config = dict(
    positions='rope',
    tie_word_embeddings=True,
    lr_mult_down=0.7,
    max_seq_len=1024,
)
MLP neurons of a small language model. Each row is named by its layer, matrix (up: input weights; down: output weights) and neuron, and shows model dimensions 160-255. Each number is 128 + 24 x the weight over its row's rms, rounded and kept within 0 to 255. Numbers have three digits each.
After each neuron's rows, "fires on" lists the tokens most often at its 100 highest values on Wikipedia text that the model never trained on.

L3.up865:128074118149094124141146114114128134143102156099079088114078131139128149165148115152116128174166128117117128115153144163083140138166154102115140125139099111098126137113094102128117160122142086119111115107098097120147161131120134162116126140148109113146154155147143123149105166118162122155
L3.down865:115128095144111112149118121109118138175140106137120155131113159145088111096140155160136105111128161117127157101083117131142137134122096147165100166175127099150131097116110124137148135144147166116096106104151133061118107110119130127135116144147130096111155137104079160135140141143100151168
fires on: "l", "ce", "v", "s", " Del", "st"

L3.up1021:115139102129164114091097140124133118122148129101100180100153149139120147189147114115116115107102130158144129106157158148064125122140128107139151133097142138141167087128147147090172130090175105125132158131154145158142101118125117121130094119117126115096098115135091106142102093142143117087
L3.down1021:082160083133071172143108105150160151137135130153138161138115137104119129139118119143138116123138123123121146108121121131145125146139145145139098084054125139125120124125166125157114146135135122114078128099138145137116125161119128113166140143147110153141125136125154154108111116105133085078
fires on: " organ", "-R", "un", " Ber", " adv"

L3.up1037:116121142099114112158131139125177076124097125100139110098139143090170171124122101094130166129122097108157101145169101087087114147202185117118121119133139143095143115168110116117143102123101125133164113123141139132132149132143106132127153164135113136082143131130117173134121112138143124161
L3.down1037:169110128110104148120140161159149174075117081145114133106129147143111161106115108129131115072132117124113130097148160124109140156136133141124112082126137123157133152139154110134103147100147086124159133158143131084149126152112157095112102122148145159152099129158138107134119117109124066121
fires on: "ri", " v", " mount", "ing", "v"

L4.up149:180139187142163111120152116126099124150151126164130096152110154139164069129145106156101157191087131132129140106129131171114146105149147159113139178104141140109125162114118104119097100100139153106135136103099122105100116135100103115170101123121148170118125135137142092122103140105140128128
L4.down149:082103107104131113116141098112120090075101127116127109147145124121120139109069135131135103114180138141085111119143146146130107119111113105072100154105110166123148143134143145151120165105131169122120151093130153156131136154178102142107160139119085109148115144124145132133123091126109137140
fires on: "|", ".\n\n", " |\n\n", ").\n\n"

L4.up1067:122152158139145155132107145108142152121152093150207129098123136132103113140152161127125114134147105133129112148110166123167098101109148124129136151157124141079139148143120101095126140100147167149140121160124146137125152129135120099149073122145124163148114103180092113142071111138099144149
L4.down1067:156133110131132115124128163129132099117141136121152094148155111112146119130076093092138164121142101154124122112150089106134133124118117146109110106113129126151147087114116184147116137126095100133135091078155076141165081124141066140165133107101100148116123146123132131079130113146153093107
fires on: ".", "ed", " found", "w", "od", "ing"

L4.up963:119109141139137092141194176179152088121091125102119142153162135132141127110093098116145150128162130108096143122148133146135140115127151139123117132094166121110156138131117149147152143139145146121100107138143123094145121165116147145101102113154101150086124121119108105097180143138105118107
L4.down963:161100147121122164123145104121108146115098128141125154103138130162138122156143150141097133130105145119158163134121095142123133143110092161131149125154138102151120103089110140113139174135111145121097144205142139109153114128157147138135132138128097156140092119128095122113151120147141139120
fires on: " of", " with", "own", " inter", "c", "0"

L4.up1322:162072114135159119094121138109133129140163161138122112101166115135134094081119077128139158144080132132176160130122095133091079118160119169121163151150129095101113115147119104147138138127139141186088134115153119109144123116163136134156136113158130116169115110201121092079111131126089075110
L4.down1322:139104123110117138105144133118119110116187167066144106104111110108121184155145093110108098132059130139132122118143125146137125130097107097121138092102157100092133152082157149127110119116137128089196155149133151118127139140142147160151110138123114124122130138116121138098095149136125098103
fires on: " it", "ly", " an", "he", "ially", "ely"

L3.up170:101108168166124145146131086130107102171106107144117187076123126137120137105172123103138096118119086129107123155143145149111155174136158132099119112104113144170144102091144138119137143127144155122125089163112161119140115131132123143131154151132106105111171154151137137160102137085160094139
L3.down170:156156107123133125122104168107163132145183114116113116127134108117121125143129119134163112117112100138154132099112138140136126145167128176123134140097139119145112119169146127133122153155139118119141147115118160143163112149093130072148122138135155154139129097107133137116120063141136132097
fires on: "2", "0", "1", "3", "pt"

L3.up278:155106088092099140177093135102108151160134129078134126098107123154144121177127150131126130115096109095109115115129116145093097163137105149143132140105115157098151115145104126109126124155117116196084113171135094103172147132149124138143080123159086122162137122124127113112111125116161095150
L3.down278:129125133150109159122150129163125075113163160165125142103137120139116128073107080148140127059092110147115121128133156138150143111107150115105108085131149105128103138072095131163081102142085138121146098172104149152117119132113076135114130091102119107126133148129127103145173174124101134110
fires on: "(s", "v", " Gr", "m", "l", " to"

L3.up1155:145128093117089069128149131124081111139117122144133150149127094147141109145128119113136152124117151153128127135114155092126132136095122144158116136125139165122151159073153149124143106137098101151126170129137115107105096120118112127151082122098120129119141160119071137083106154137165170131
L3.down1155:113174119121122123141133117147116119115119101147135135106126135118161140107131132142152122131176123161144125130147129140134124107164169133129104124098140143164127110096134126141162190161103122152128076103086152131122143127137101141131129106104141136155083107133163142095123147161146154113
fires on: ".\n\n", " |\n\n", "\n\n", ".\"\n\n", ").\n\n"

L7.up483:145141129097152128092165136137144112167109125140079102142108126098145198093125192143118116108161146144128143106119145125135154087139119108140122104129145145100125150131139064145105101108122160156151149109127137141133089150086096184163147167115143113150155137125093141144131142098131122115
L7.down483:151159127117133113173115122137148156128166079138106114121147148150136140121123152120124122117144146153155122085115119135105105096107105153142107118139136135167125122143124056129104162123118136102166150130106147148097182147160114118157121130110141092143075138146147132122159139109128126107
fires on: " ", " at", " F"

L7.up182:087089163176177099098121119135092130143161110132130102111113083139145128124127158100184135116073123155164120142131074134129122109133124154126136090129131133105183140124123128091164101171120090096146154060132100157115150122132132127101126160138116122131099109121142173145132138147143155105
L7.down182:121150131162130181117124141152067146102121127145121153154151136105122066116106124142141092137138117065172135116138123097131135146145091101126148141145112121131131126128122189072115150177120124124145099111114163125065099151138179160088120106129124168121154123110113170115136106111129122096
fires on: ","

L3.up903:153105149078163104086122119125110074158123150118136140075131127128121124133153116117102165118131085104116122108114127113136146088157127127134112137119120107077120115098116068088144112139085118124134116075158123056154153131132132157121145107152127103157149131133130113115098147100136110138
L3.down903:119113115159131168153123127138112120139136120144165122175120139094154164157154134141123118125184159129135112140086103071108111186123099112108118097140105154123080117166103175142100110151107164122116153127150153144115125136120118128145110081134176132076117142098140156141138156122146137164
fires on: " |", "ially", "ly", "av"

L3.up238:118144108122121130108123160134185133137124134127110119127159117140149141102087111100152165140179167182118110142108146139089141125150152182129139109109139139101169127162090118156109102158190117154116073111168085121147146164085146136092105152059096112163115152120143129116125107138126105122
L3.down238:115130113128123103114154121119120138112121095108146093116112119123124096148144114160157194127128124054127116134140093176141149147100157151143143126140135134105106138125083107139097148152139108107107097088140096113140133154157118121116102154109153097168129131111135145123109114149173149184
fires on: " of", "_{", " Di", " di", " Ant", "0"

L4.up1170:099106108080136092148154106136123124100138129155078094124141098079130141119133137103115150106111123120077082182118121127095119191115137130129132147117133135087133125181127084145127152109172100137167140091111150124138136159126133115089141132136118130144117121187159114150163144164153121086
L4.down1170:152121176144119120119129142115131168112131131171104147097131141124099157106101154161150083132126164161146136069057171103114127113140167134149134114118148132157159136146118120106139135140135106152138180139162136137104098093148113134139144119161098148146096152135142095119141157122102079129
fires on: "ar", " as", "se", "y"

L4.up721:120129107107188143160137088144148106105128086127128123134149107138142143137101110111067115118144154120166119123117130119113140202096188165162135117128126095116106124127137125117123110116106131121161148136105141105136136133155125122109102127138123086155107113114168156139146141115110133114
L4.down721:152136148134101139134136127115095131092103138127158143105128150129176143136159143145098097082121118162109163166092134164094153134142153117103152157108176164169103130148143088130133130151134141125101105138159140115128155145099143100126138126085087156126139139150149153134129136127116120119
fires on: "i", "v", "y", "ar", "t"

L7.up1458:144156107113146120101167112139098158171141125143140088161101150115115114122137131134163117119171128108127117097164136167152119132154110119128130137134126163115133106118121141141113073165139151136170156131172136159143115117091103129132110140067142111134118101135138126187145132120182125078
L7.down1458:096151136103071106108138131132168118094145141106154122171138162124124110114127121126135160102088081111116134094130134135098185146128132107139137072120154118166159130146120123146114123151131172133167143120092087199132166114190160146152131127108123151153152080138119110113116104122093133117
fires on: " "

L3.up424:100128114132130101101162136143144143130169170085137106155132099105096150142171107105129174138131094127143132106138128129141140145131101137146086163110138141132100154124111156124130139151149134099086153153146136133137106131127076149135141102141133115149079146125117077121174123157121083122
L3.down424:108148082086148102132147079160144156120158079133103155112130089146120163136165119128126172136167095104122130131122142081106102115157140098111104109115126166108074149152088121117099153105132120097114147132161133136151135138131108091126127126123120140105096104091131122103128147117120137141
fires on: "am", "an", "p", " app", " Mod"

L4.up1307:119144146148163146116106129110097139108152134124124115148156144125070103119139171105104116103101150152124137108138109154122146106148107142153097138134145157163119161143147122138154152134127118132119138116126121112118139114157106107157150111101134135143129103112137106121071161100148133136
L4.down1307:120123169161143156111119124125076170174166124121121125162164151130122136135149102135110130148102097134113146133107125115136136120160118106143176152145141139161124144133135144067145155156103141133163112156131166154137142126127081142123138135124127077167106148114139127108107135150110162118
fires on: "m", "v", "a", "f", "let", "air"

L4.up390:130091147128115095112154140114091133155141118148138134173136117109193126136117127138094114196095143126125088127106148139113129082136120145104121167111127159130129154141104134128149139121138104102148155102122119123097125155128103145152086146114096155125122164142167106117116162093136117142
L4.down390:137146113137125161125110113153139161116127147111101126147121152148121103101134107151112137128135101094095125126144107176153153117119138186133108129090167136141149145134107144125120130115131161145116093114075131161134104151145093137126131128109131112133139143137118149102131132118108168158
fires on: ".\n\n", ").\n\n", "\n\n"

L4.up1025:108132159099189140143161165087113074131136113140099145112130097148153107142143107122140125157106132142121119154161109161115119107129149125100120146150118069129154142116110078162166093137118142106163098143125149128123138168135113118135141114135120139087192136123160126121094077110143152160
L4.down1025:059163116100146091105099126098112144124118162107126148116133122127140120108137129147160141097136077110130126129198151107132117139144173115124169137163140130174139150143119120124116156118141132147145126132114129140138106097102140111144150140104135133089113165093109093156120147118113132134
fires on: "c", "v", " c", "b", "x", "y"

L3.up1160:113134131127164158106090091146131105113147150144098127073123150131145134123154135154111133141155123109106096114166113145122088146095117105136139170128121091098102131086097145141118138127129118102098122134113153106161129178152162099127153095140130092111148139100139150124162118138152148087
L3.down1160:084133110144109118139124060115137153164107106142102159113105142131106111149144137140111135116089161124130121139101116132140172122125138096162129110137133164156136164123104138122135117135135086129119124148124067121073127146114124141123131115137117129124145131160131108127154141101117165146
fires on: ",", " al", "ales", "are", "x"

L3.up808:108114120144138145067119096120130137148171126100119152153130091069119155151149133103158152110161141121115109113131135131121108086153147131170130111132132114154112197087161167121129115108157151134116116117173112130136139067109140146156131105152159152135123148102156081122095129160148092140
L3.down808:159141116090082132112105136151177152108094143128122125193095115101147167126115191155109098132097103119158103102124115127127092136150100131150136139112113189171110109156089108136090161151107104146121128116121140141127114127167134090123139165093112142132161142111107114110101141111132129133
fires on: "p", "t", "le", "an", "ar", "qu"

L4.up1091:141141134126106128144132118126124074148051116155072107117172128140088130176099074159104147110112125155125112087174120180113111107151095171141116139122112192157098131111166127121142099108126168133136134137101091094129119119157112108135132158096098138126106099130129139074077153110127125138
L4.down1091:140095120160135133143149142137083114113189133127167154115118138127148106082178108090152128099162070096151112099141143090125114125150092182085116125084133107149100158141116114109134158165156129145107122135114142170159140136130150105154120119130144106153175144144129141122126130104133152132
fires on: "m", "v", "st", "l", "r", "qu"

L3.up630:119145137118135160109129156137108174155144103109178147091123092114118171165155130145142138156150108106158121110108110149120137147150086105100162122092139082157125174104109138106103143107134116148152123114121158108134108117136163126148091118121104145118127124148122114126098137133106150132
L3.down630:139126102184157138174098111163126104123136162126088141125133175177121121091139127105121096146089130109144141147146124105167131091060118125134100136168115160143141122160152114112145103174158139137121109101126140135116145136104114093106130115169158101095133106106150180125163080119126131147
fires on: ".", "ough", "m", "ous", "ed", "ation"

L4.up222:134139133106168162154096117111137115131133119140131126108152102137149126138139104151147143110124145145082119108151169087097123133153103118090172170130142094121183138110092134145122088102151131151160131131121131157114103089107127088161128169172125173114153133142117113117138136153117119131
L4.down222:126129147124088149111161116147151127146108136162134096140127156123112101144128113119103084129154112177078138141116128124167153135079179176143151107097138133112104167100183130131130132153103107142141135128155146102106048119100131137144110132102136151115037137167160158163137099148138138128
fires on: "n", "b", "g", "7", "v", "ib"

L9.up882:130131153111127080151117067137123099158120113144133150040137144132148093138146165101094116122108052156105121131124118104123149140136173115081147166137173142132144129106130143128162122135104107129134156120112125118129161113190107153109126105118112150135127127149119115161076111132098136164
L9.down882:139113132094077140078144108179140148137141104119092127137111143127079183112132120103104151134127145090098126078124105112116099171104122115124115119111112116163123078134105097171135121139140138136074122138124152141083102127122134149149112170129119147090133165159168137121161182119129073115
fires on: ".", "1"